python train.py --d_mlp=1024 --rope_fraction=1.0 --extras=["capped logits"] --lr=0.00122 --batch_tokens=131072
MLP neurons of a small language model. Each row is named by its layer, matrix (gate and up: input weights; down: output weights) and neuron, and shows model dimensions 96-223. Each number is 128 + 32 x the weight over its row's rms, rounded and kept within 0 to 255. Numbers have three digits each. A neuron's up and down rows have the sign that makes its largest values positive.
Before each neuron's rows, "fires before" lists the tokens most often just after its 100 highest values on Wikipedia text that the model never trained on; "fires on" lists the tokens most often at its 100 highest values on Wikipedia text that the model never trained on.

fires before: ", ", ". ", ") ", "."
fires on: "7", "9", "s", "6", "History", "4"
L5.gate672:134127116172126142138128153123048090115180145165147113154086162103096181135053131136144162097156132098143104077112135093115226195169147134128152173162088126111139129180100043197089114148145136130194133150138135112118142125166110084136129134091091182120142119113155085118147166061096105180127120156148074170121142107096133081166068116158125087117131128125136121152140067096084113087115
L5.up672:129120121164133114129106168154143088049125103192076138189092071163138111167135137169128130121056130079129163163132132132139098145166130153092132109124133138148124151134176116154148131160089104177140123158068141089079155202156147160077155113155117092153178031114076143123062109121159088184118128094121129121167122130127149118206170128116164090118186134136084137133159112147186106107099
L5.down672:069187153079133144156106088162171150145151080104168103052133111100145113123125143092118149164130141173025134108134129118119099118120102107170145138114146053088134165124148147141115126094131126136153131148083110112117136118093206068082095136066095125143104116169181137126044149114154199129141135075109119109071158145118089166149153106148155172108110091105095104135187143110139142097118

fires before: "s ", "-", "fer"
fires on: "'", "pre", "co", "con"
L5.gate993:105164104086148183166154128204114126125142149071169088127148122080122130076186145160092155125103157142114093134147151059101164138206172146098157107101123082128132113130129149176139160111156073135157173073143108078162155121133123137164148095158097129070169155160108111159126119112131138043125138140164060051105128162148122167143080158123119108156107101123129138176104103145185165168090
L5.up993:180072146128080140122063143130102155138163084118155113168146188128129145167179152119145054104081151186168191150128128143105087139149107143115126164114096099110123077171150059130167167105122103144182147125139147109173121160065129135119098131090089196134088143115135097084107149182149163081159164139120063232098107121146144137086098129136140142119055077121162137170167100154166141117123
L5.down993:168136140145112144145109120122098134166104115063140146195205123149130101158081138095125141121140160126157118167130147175105097102118132094135109122088101166125151089114108106129122112143164152152114109136134156189139210113088103130099139163125178144125110172135142137138131159143116143189117161147154142190086196090124117084116104051109081179118108158107126128071109078172122140123181

fires before: ".", "-", ":", "–", ", ", ") "
fires on: "3", "6", "2", "7", "4"
L5.gate35:110144119115139182121180115133131123106156138149179069139156131178108141069152049153124121080095101107157113112139084113079141120078094144146152126121137117054124160150167093134147148130108125141188199140105173168108176165168110114145153162085093125171152084126142145070099071110155084108155163106134179124150088132116129149105143095113125095122186197090144151114075079109092089054169
L5.up35:168111173113154116087168153076116107133078112148143175168117089105119127134141105130240187077129080105117133195080110188160164104099178057150147118145122185094152112140107106085113071096155111101134134139146163170124124113091121140160144135099123141128116154204165116124068126092123134110139165097099147105161092142169104201139143166142091080131154127131155108191152142163134101135099
L5.down35:158149101102053147143133093158129152114152098159085167131110153107125073110179129133139126116157170140113124112156153170128085101057118086123129167147117133086163118112113154097130185115132130154124071161138077135184061149154118108115133113155073080065125074076099112088123155184094080072101113162105078147170134109110108146167118168146134160199135170114120105111134135156076111076183

fires before: "–", ".", ":", ",", "f", "nd "
fires on: "2", "1", "32", "3", "Jef"
L5.gate304:148154120095178129167132122153103119120156146110111098129168138106148124103085104147084161127121196094130120140125113084167161173147178112128157144092099108103132109134083152154043164111057158164133097168083112180148119112061150139084152139128114184175123097166124127138110138139088122127216118106102116160068116077117102102118112161161173162174127121055174148139118131124171078067122
L5.up304:082173072140099120239152135140129098108157076115094095163136208086154149126148145099132091128108122096101131152116163121133098151148189102109092112126071166143083133126117100080159113137147113090129162100199194130192107149135163118153129077107083158072171170102105120096121117146148174145130159092119125190123130148082084108083137130092169118070179141150179086128097176142111109119168
L5.down304:122100132101129162132027134110131137125138053119103115151121132131089145153140059120156109149148165141137058192162107090145131163146185164158070094114138124113135078091116107110092136105137072112142154156080100105087236175130133147135136119187106145091158098132074086131095114113116089173135157161118101091121084147148164104130139139143150157180129144114124113175156114117179181063159

fires before: "| ", "."
fires on: " ", "p", "votes ", "4 "
L5.gate641:122185147100169089106140106165110096169133196097179128151138133120171138139123113139182071163162099132153119092141124142145161067137190116132123080180072075123112042136103104144101072164089091146110108156161171102150102132056137134166133101085157139163137133142114093144156066117097075130101058145062171115138157133162119179087099110094173121090115131116144159195153158094159117136191
L5.up641:162082158122108057140176162137119098162121125172176130109146133157079115192157079104122145133123093095116131085130140115129087076108131091121138155112187203116136179153099174146139134163065122059136120075077089099158119170103129079118149112129125119180114147141106147157126171084127202140164065123099130076124153157156142086156139106135059179120145118176158055058141169124085194093111
L5.down641:160060123132068113091180131130134086123193103152099166130082168166112136157088184157124109068105131069132127135093152105156107128149116101148149163041116132116122091094102085147108103149146123047146164117079039130115125138132110107121156101094125164124128108157119153119108113126142166073097126141167128141104186095112134121175102150146055105080156102093136187130126142137154123064113

fires before: "s "
fires on: "'"
L5.gate725:062101167201137071108206109138146075060124114157143125149133133126121132104146101130132103094164077124066115105144163073092137174166115086124169134137138083171115129184147112118112109090150138101142129166185118081109187171102120134111150088129176133109124115133164084103106162133149149066152031151126139118057111115033184086129109198122119130113121156128113120132120148230155087131146
L5.up725:139098105083113055200105165144114134111154141181109121104199143089059100154129126151107136149131165124110150120177134143113066164116116138113132106112099104160110111138173092163089160104169087105144114134078100152136112172172094150123084100093098152144112139093165133081056112118100102129130181109123160173107129127088122047139128198112139146091119171108122093133125129083136208133158
L5.down725:188141132083165140209086139088124165187154139180167084139143130132104082116139165103104156161116132122166065128084100198182131109100197138141135154106090197056085147116183157143113202094090136120098103105083150182116093082123139163128114127135080084134133118148102182144179111111073115179139188127142173141141160066173090146150159126138182162092151139127130095171126109020115194141125

fires before: ".", ",", "% ", "–", "12"
fires on: "0", "1", "3", "2"
L5.gate381:118147176178090122137127106222034164081111174102144143183143125103077175162155117117106105147155137109127074122134166068121123140095167114110131118175118150149153125180147154142149088060087134126146155158127103072110120082148125112132137109136100158170115109100166149131075113105131139109176216085129146150127141092149124177081116155189152095159144147109147091069103095091110174113231
L5.up381:117178132141104063128159177120150075090141151141093138151087170102084147223133142123121156092114102148187109081196169159161138146161129129101130087115121099140069160154151144106076186170054113126135143118106163139101096177119120115059138153107090149134138175154141137118130093171160157090104163116093116099113136107107131109194161121111173095109088114077139176198103113134121138046142
L5.down381:133148106126114102139114153126112105172119090106205143120101144132074069088137146161110131099136157164074114113112123119177141071136152155143136124124119111089085110131146124144141164169112110082127100111103078166104107138182169137142151162137142147162142134099162155150133091154108147146144135101167128078098145097147132123144170099118167107142146133088115137202177083169096117074122

fires before: "| "
fires on: "\n"
L5.gate452:159118128106120141147089141119099138164166112152113094159102146060124147133145125112091094037189102084119108091134140113136061149145081069126117157111155132168142084154147137146127120111168132157100128226090118158130147140171101113119140158152135149183161120109171169173079151154139156147175119075125066117109187152143134132085126187140129179104150159092115098152105156159104020076134
L5.up452:113141114157210110083154142124189139087128144185105142109174140141150104149106086084131160130135128105133180065141161149134166076147125078169135187114096140100150145160095165148180151109142120135149099153151071124183140127090113088054107136128101118119140126161096130166132110131102133148092196135119087080131213116083083213065119154135164135075083100136098198106174150160156137118153
L5.down452:068139149160143196090131120151132114159094122103142144130071157150139133071128166147138137177137110144144117176178136111138184115084132145133139113122163144140133167119133166046085179105118148144156158044135154104074079133115086157113110096159187137067089130137095122110135083127134146058091097141145180133130113102151139152150152065097175131129072110125136148142108154143106137092126

fires before: "- "
fires on: "\n"
L5.gate802:185151099088079084097161044116103052166134112176091147123078091134093101113170099150170161076120096153140099109109137115171115109137118130130105087108116183114131090146118090114173194111124177145142128140116110149164105114181110117145120116135169079154085125139122134138120151156173114159126172142123136099139149101150168112187123134127060099069089132039114133143111154140138095153151
L5.up802:135136156097174105092155104187105136100060104102118115115085126129157133162096193133069140191073076102135159086154109108098141173112104136045106117083156124108148111096133136197144130114102167124122153145119127138105133140125091150081148204164094111212095121137125198121098128113098163088168161088150161134156099121184138141153154197126100131188108087132168136156103141147114180068117
L5.down802:158175140165139127061125100162160150145091178186139108178132153092170150148104145169148145144118108116116176087109159070103212156180115093121188139128127085168121098167090161066093170137123112184138161156088088157148101153131096131098158130129150129135102168177196129103118138101101176135103124099126167139149154117116150166088117092133174097179159133116130140098153157102130133117148

fires before: "–", ")", "o ", ".", "), ", ", "
fires on: "8", "7", "Marc", "9", "14", "l"
L5.gate12:114128064059094145148115127147111098113099155195125165148142167124122088148161133160145145205144114146151130097149066133161106205213163128118140167143050116072108072153183096178109102117078144077089083148066098113094118168179122137153132139071111115094144124120110077094102123148077132152153213175101080142131138135107097129137161147111158085129092142097110067077072136170157150077090
L5.up12:161160159152109143125138113155158142115107081108112140143146113154121143195177152117068127128132152137146108098109163112133159128216115133151115093111122135156141165185128118160174136141066163124113129135133104115142202089116105119083108133079171092154103183131125165127146164151108116074113159091106131111157119087128159098074174085137150081120110065051113098119116116067124104083150
L5.down12:156154156154161089116073166089124070124152097080174148153130135114142000074107128135085104129123110084105100126146134105058132090064101122114097112082147164179128155125132122119097117125115071138142201210133081151116091102088159127128138104175156154086155064143109107178144130152103177157125053075156143138133106148073140126150106152122139166119182191230116133160146145133120149128160

fires before: "as ", "ase ", "ul"
fires on: "such ", "v", "in", "r", "ec"
L5.gate783:095117136192098142130129149185099100151051114178127091156117124122159106099130162118097126127161156132127179131106123095108163170155153207106091115107173083142068121142087131144153112077131124115137123124168147124154186155121122061155160129146107131157129154105143103242123069108150067102100107146124152169150086142098146119099129128116189152138075124079092110074157103169112053115138
L5.up783:145140088214100168117166128112218123097141105153097125127128111081148134113112097145078106119140081131151188130090087095159115115141156102138115166148113091145102125069152104110198077161153136161137091103173109138174101147144173109117152113064148104098145094164108143134124134083138182098155138089155114150154076135137100140132111114104153091119114113141153123118119088124080101090107
L5.down783:097098100159157089136137092133140120091134134114115200130178115136100118134124083134188092105143130136155180109132127168132091121137185100125089101175142120051121147148074114118171106171186181137144141097129133115092113149131141127098134111100082115109147081135118141120118178067109192104084131119120109131083106139178092156038111130160090069109132112065206141129145127121100148163141

fires before: "s "
fires on: "'"
L5.gate93:111090124160118093131140122127104140153195158068122122104110106120059137141132124145176105194125152132082141093125101061113112158156138124135121150081081116084117139129167158171177094130162107082156155167121111148120148099123169144219099112076073121173152100131107102157147165116147143102125122075099104132126134119112109067147089096172147156143116118129124147155048095203094149208195
L5.up93:108109151143145107170067137059131126132113136127066116145139143134121089152119139065084117117102151151137149152223145132166071174197148126081080120103142096137089101139157084098147122120121188084110141091171116103130102141199119128122182069056111142116092127146125152115064127097098091038139109077152149173106149163176125137117093088117151076129126123172110169119141140118090122064200
L5.down93:113216142131111182170136065138168145113095121126082104111147133134214100087122144138136158111075209137176161183157123158102117090108179137114160089093149104121070121100123102123121161106112099136054153117119148097129126117169067139057121121123134120060101135109133134089109068200139074153089136115181106115122147101122151140094129162149135131171159116088108125134134148139131115093129

fires before: "\n", "\n\n"
fires on: ")", "first ", "best "
L5.gate664:153128171125097144092129132222071143078099100104090096150153102120110125131118113104169092123165120135088185124182170171099150093034124120178106074153143106093103097162121103116085094136126157102111129168113142122104109087094127087167151097127080120161155045131121132127105097151096164120152110198095175059084140134146114178139150068101082135125103159163094156211100115108087147115197
L5.up664:119160159181166147113095129100117153148156129140113099169205163120081109113077081161102122102123033119151135137134162145126139100116116189165124111149161125150131115161170115133088097133163146124177172142172162100090124141094142158143098149136117157121079086087102130144141091095144159188090108116136161155080167174161126127185125121160069133145107078140169143137118125104107113175086
L5.down664:139081154133112159139163077074177122174116088067121127172156106116101152122139126089180095122098151167134150094142093130147147176102192145088150147178106144112160172139157134147159122134077115153088144094115139101124156135183159094151169145142125115165126150118144152103120137125136196079095069147112163113180110137205160114123120169078162139158180132089088165153085132130155160172172

fires before: "–", "R", ", ", ")"
fires on: "2", "8", "place", "9", "/", "7"
L5.gate23:112185189176099171140141154104113126116113123068131130079112145079171152091184088038148110147077130196170069081188100145126159152102098092161115119091178090092105175075139119150145137109057142125094147179146146105097086129139144116081141121105139060131141120147190152133102055156092098143203149163188162108070095108151128117103182113089102131155171083127091126106142170159152085084114
L5.up23:146141105133186161152107114118092089154118141129099055117113163148145153111144124137116136213096121131105127135163146144127228060134124091148114082154114164041131139090170079078121105110079094139105111142109097091121181130203136114168156163080108096133183165131178090108062100181122131177113114185112136134141152086142101094123119117124129147156144163131120070176164092128153135113108
L5.down23:045082130149112187140127115131126042177133090148187148131171149158135020149174108146163144100129157127084103066143081139137103130092129144108101133106113078148130129121129168099162150121161147137129153151122156149153137131162097100052053124183139174061093101173095192103112146125072121116180128146134158140125120140142137144132116145150147140188108116107176127109150160139153150173135

fires before: ", ", ". ", ".", "\n", ") ", ")"
fires on: "ed", "ing", "ted"
L5.gate600:148121160115102154130204098103081122099080183157157155136079132109104126086166117124192096103152100145099083112109150091140080133119141135116143092164078114097122152105127111119130105102123112151104115092162157165107165100084156130192084159148078131099104100116109082116076170141196169163108101147093112134139132119117142125135206117086154071168135165110074151083142174164079180149147
L5.up600:068176113158118101137101146138148144120108115166096208157110101094123147109147109168158161161066102129088134143152073083123143101207102124167203117159142171098130133141149106100147119151096121170121141056108101148095117079139116141141168132056114134097152115147080168073155080109159136133148161173090143123105126078148114162169174086140154159136200102191134218152117102131132111097122
L5.down600:190111115075175188105113119164103148085109110052143141132119162124170055123121164186102141054088104158124171142106132127155088165185088116127104152091107077130111139106146197130121159188158148105064136123109072074087162156104141138088134085200083140078120116203116083090112100137116077156100084122150155121108143194119148114123153095075100140158152130186157191108107134101102118111064

fires before: "1", "0", "3", "6", "8", "5"
fires on: "195", "193", "191", "199", "197"
L5.gate514:112159156134119164086105130163107136136147151113144076114111103145085129112168140104084204082098122164112133187175133063100058165149091189078127093145096114100112136149212104095186149120063131159109133149113101170148161120103075175165161129123143141175149151048125105134146091117146104169119148140045122132176146137054151189140118122094121098085129168101108179114118117148180088132132
L5.up514:100135094153124100096137113098105165149143164143123128122136142104097096095031070149114133128138121125124104137087139065087171129096067100064189173146108138146120147108114087163149082150087111097120137129164130098118098128080089140086212077145163181127104141109121152132158166136160155154154126147091175090163129202107132139145104158092173119085137097145132142143133179138145123112105
L5.down514:168098105211165105090153224146125122145073199118153113159106171105172012136113117112124126166133146139162153103157105125115189158146089072108115092112099124134121105126171119127106124137104175101139101090131143192093091133149194171112120096127161158109112142082129144100106142074080127167114094150127132131139127128120063160183131164131169096116131095112152110104118116105165076169093

fires before: "1", "0", "0 ", "math", "s", "\\"
fires on: "\\", "200", "| ", "_", "199"
L5.gate524:101121142103143174138124117181164096111123165141156126179132143084126166092137147104151124073136135076136179105113178138112154084169133110120102097105068104089090111130103088108108126103218100150173141139144137134099148117141126136135115149116098111123178100155122098126110212121126184087102114155094128099097097166145107102161082142171113144144090164129117106095122072105096098114177
L5.up524:081127204103117082101092085127115111160164165172157126095153161103112117069175230111144136177154103148155147164153157137106126138146127131121099147127121037113130065131084097096106153088140132119134132129116191077061129109175096139166112108131130119132104145169174110155130131116110157112112158118173122150129155097110097078091102109109144190164106160160102143152099140168100111148098
L5.down524:126161122063132130111089116120098150150170128108169128183121113120135124074180170188118144111161127129129126093208145132129206165160163115139100136117127104098149139091104097153121180153155159105094105151118112137102132145125068087151108109160127114142131160170151167137113104120160109115190147108178145136161145070144127122063157131091069115124138097092119178080101155161067180187114

fires before: "–", ", ", ")", "), "
fires on: "8", "0", "7", "4", "6", "9"
L5.gate319:092161162108114117174152171159105163116118136101168119094113149116089123150141128091102089214146114080150198091156128173199102130122091109099188192150117121057171072111185093146094079148153136094152125110141086135113192176149225154085106143117145125159109107151057099103167092134122089156110185175100131142178065122116138158167117132130118083199190105137148093133127153127044168152148
L5.up319:107145146093107121146174148160148128139122095126119098094076105181110095091159150144105186127144107134150109108139150094168152167127096151081164130141123160085107117158162099199092074067111138122128137174139146102067148161171144075116157132122150074157082159103119101167113150054091070082177175121033153139123104133099175149163128186129098083090190104158101101112085141071076147096127
L5.down319:133105133173138121134142096102113137118120120099162148172150142079120000146160132105069074165107169139140142129161144138148140103144139102126169126146125123161179114102141107116170115173157114148192123079122149134092088128142173171120067194121111154158108107154108141081132115130090185102129097130132159076148112122148138120108154118133150111208074144145104103134152134176073151149194

fires before: "| ", "\n"
fires on: " ", ") ", "votes ", ")"
L5.gate187:142109109103138155134111139073131119148090114088153151149119124073136159171090120085182094103137093090068115121179096162140154120202109144152144151104179123155143157140100090077116110126084149108176117098117140118180147111176172116106148136180112136138156123122186147137112199142145125091106099129146127083091166168075134090129094146101085110093082120097168098160128076113180163076097
L5.up187:176042168126161128101083120118134102074092186190114103162143118137090145095131094150066168165166178109081240120087115110077167125096159130088115136097175102063172130102120126156158120129135125144163084148163090058095151097149127126095098077069122134127150173167158125227116092138144114170131129105184148096169136176123104105187121145130138103116159138133126141097062162161138110121150
L5.down187:088172124116146118100092134098147117187107084069156136127124081068092075122136149098170098120106109168131070117156172115118145190132165161141137137138178099133097097166141168105079112122125079111101124172121152087118120176154136080161149154162186117163121104113123126095155147118118101123095093160159132104081077088124092132111095180100038151100089100111064077178121095122167138082096

fires before: "8", "5", "3", "9", "6 ", "6"
fires on: "201", "200", "193", "199", "194"
L5.gate419:124093172167077139048096134157153141172153119125159119162126167156128153187111144108166103076157089102174138147150110169073183144145079124135115097141069137129120113128143030118166119092117166127069166087125105148129158147102189189109091132162145141113125103048074134115121107143087083131078160115094140145147139130104123139089087143109153130104116152183151116122143108115153090112136
L5.up419:117128141163121198140069088177137074159154137146134143091143168140085100138093139185187148121113103060115121141111114139076101133103106130152195140108107100179141124127080105122143104070087145091122152141169098098113081120158152122085132123083138103105092169155096123132168144133128116093165186080119111084157174160109104189104171158080082134166154097135140078092145150145102178139102
L5.down419:152146167155178121160132175161177096151133212149111126113106164108122146106137128150168119136113200162186143114129124101132146158119143115144156057173132182133156121118088153149153102171124155106170112039099119139115151131154112157089107108087181176083136115193118119130052165059108136208143148158089184192123127086116115175101101121072121112048100136119136119134141162139113108126090

fires before: ":", ". ", "|", "\"", "vocals"
fires on: "3", "4", "2", "ing ", "| ", "=="
L5.gate994:098105177113143182092141112166067147070094127151100157113123152133120180135103164148176087156134119071142134156168170135110173081158161205114026082147107102170148119119127121099176137135127064151143155145160156150118125131082164088212196135085130103114165110150096106123132068226172134168135103099105124127149159128092110177104159072143147108117143185117097076058104061100143100110157
L5.up994:116108061114115114151150170129140051107145140143148128093107147073133097141140118125111110057095150115117084132085134125089139130074149111153084122159110100121127092119173099101132147138146121167130133118082205151174140225128184111169079115153137099152123128144083152143117163103094171102082101176095126213116118127096118176072094173152115215168111125128104105136126166150109111082115
L5.down994:061131165138126155092197116133169126071158177173105098146180144146143133057150140124139146121111191099140155105181184160118101091155142179137081159074164150116110170164146141135157126126168173168090120165146192139185112131122138077091141136085152134107132125135130122137138135158198105140094134137111109100169109124167104127166138117122130115056108153154094120076165138139173151164085

fires before: "| ", "m ", "R", ".", "metres "
fires on: "2 ", "4", "4 ", "1 ", "200 ", "0 "
L5.gate763:162156117155120180125166080131137114083118152168142118142128141141136142184084152102118117149122156154141121119131119166093068139090212178096127128166151127157117191135106131152135052091102163165107164141173164107139119123063173087163168147061158189081149122074151117125086132175156147107136098159093090115121113141167137105095096112142106180131149121125070161131133167082138133119166
L5.up763:123139121149158137166060123180136107151198132163081149207132165108115111143101144064080147088124099131094106208133106134120080118145058106152148101171099137108129174120142149125123110148152182109185127145133174142095116110157133170120141139088137145181126106149215128139145056147131135151132128161126136113084132103194130162146112099113107154198087126090108109123124149121115143095141
L5.down763:034096156111065105108100139149080148152156143150136143164102164137131100140141154118115171128177116132128066150127134112143109163116054104141095139076120149122141084092180154146102151119152145102190144131122127139153089172148094184132131138127107120159125111180137123085186119142122106120127170146144154119179168127144136105164069128171146131102143104091156057122192065158169127097104

fires before: "0", "1", "5", "2", "0 ", "6"
fires on: "202", "200", "199", "198", "197"
L5.gate938:104199098171126128139120093149148127116178112134121053132162107135084137154164142058111119103109062111104124133158125072126115080120176160066126142165192071127099088131109090146150157151126060119124137092110124162071151144089124196098157119136120055122138052072169173163136056146181137157107152137082098104127130101156151088095147097111097050117168115136116090120087122125099114142098
L5.up938:112129124132115095078091124188165164157135107140120107067125149073139128162162148163082163154126097115139111079167160176140102113137130113103135110132108141163106092138173120161150135150116138077132099102155106143100112116182075193054143115135168089098087090161135079098119145141117121134138129200085155108173108175096174116133141094109122068141157110165158130163129219099116138151103
L5.down938:118033105092112114074116155129139092116122166130134145108148136120174126097116087150134122168154117141156114151108183146111146109108142155140082094128149086128156131160135114117109098139085065130126167137054145124146105132108093129124099120124117155110118185090102095068098091086096164165107097152171151142147133228099123203172120122069154173157069146131103165142119160137127127091109

fires before: "), ", "–", "\n", ") ", ", "
fires on: "5", "1", "4", "2", "0", "6"
L5.gate996:157175176116099164114147118128053100140115162130161113134163119175144181120156073120166144125114103147143097119156154109124123171136133118040141144221120089121081158134119155142148125118109161129131140082107177137098152107093158103139101104087143081148125090119150146098092108056134122182107090174122163140157136149103108151069147161085143144125055091160143142196108075139075135142147
L5.up996:088070161125172119121125162152101137101125075143181175112095071143112169159137168157104214141157183082124138113081115143165141091147058172164117123163116108110125161121167141119142155094130180115151204141140110127140103107116117104098076145145153159125153133090101137137066161126141112121144121101146150191094142133149145124157059190079162154090132060135099112098116134141109103131122
L5.down996:138168115151101139117173085115125100102108176203105075130106175130106138053078116115154148154146087097134158131168121081096129095087075122128099154127109122136144171122144160124145147148105105140160157129181176138096114123138107176150156122111145118134085184129145103162125112158152133097144115134116177073117112110101175136125159119140159047180159150139114130166108117131112101144104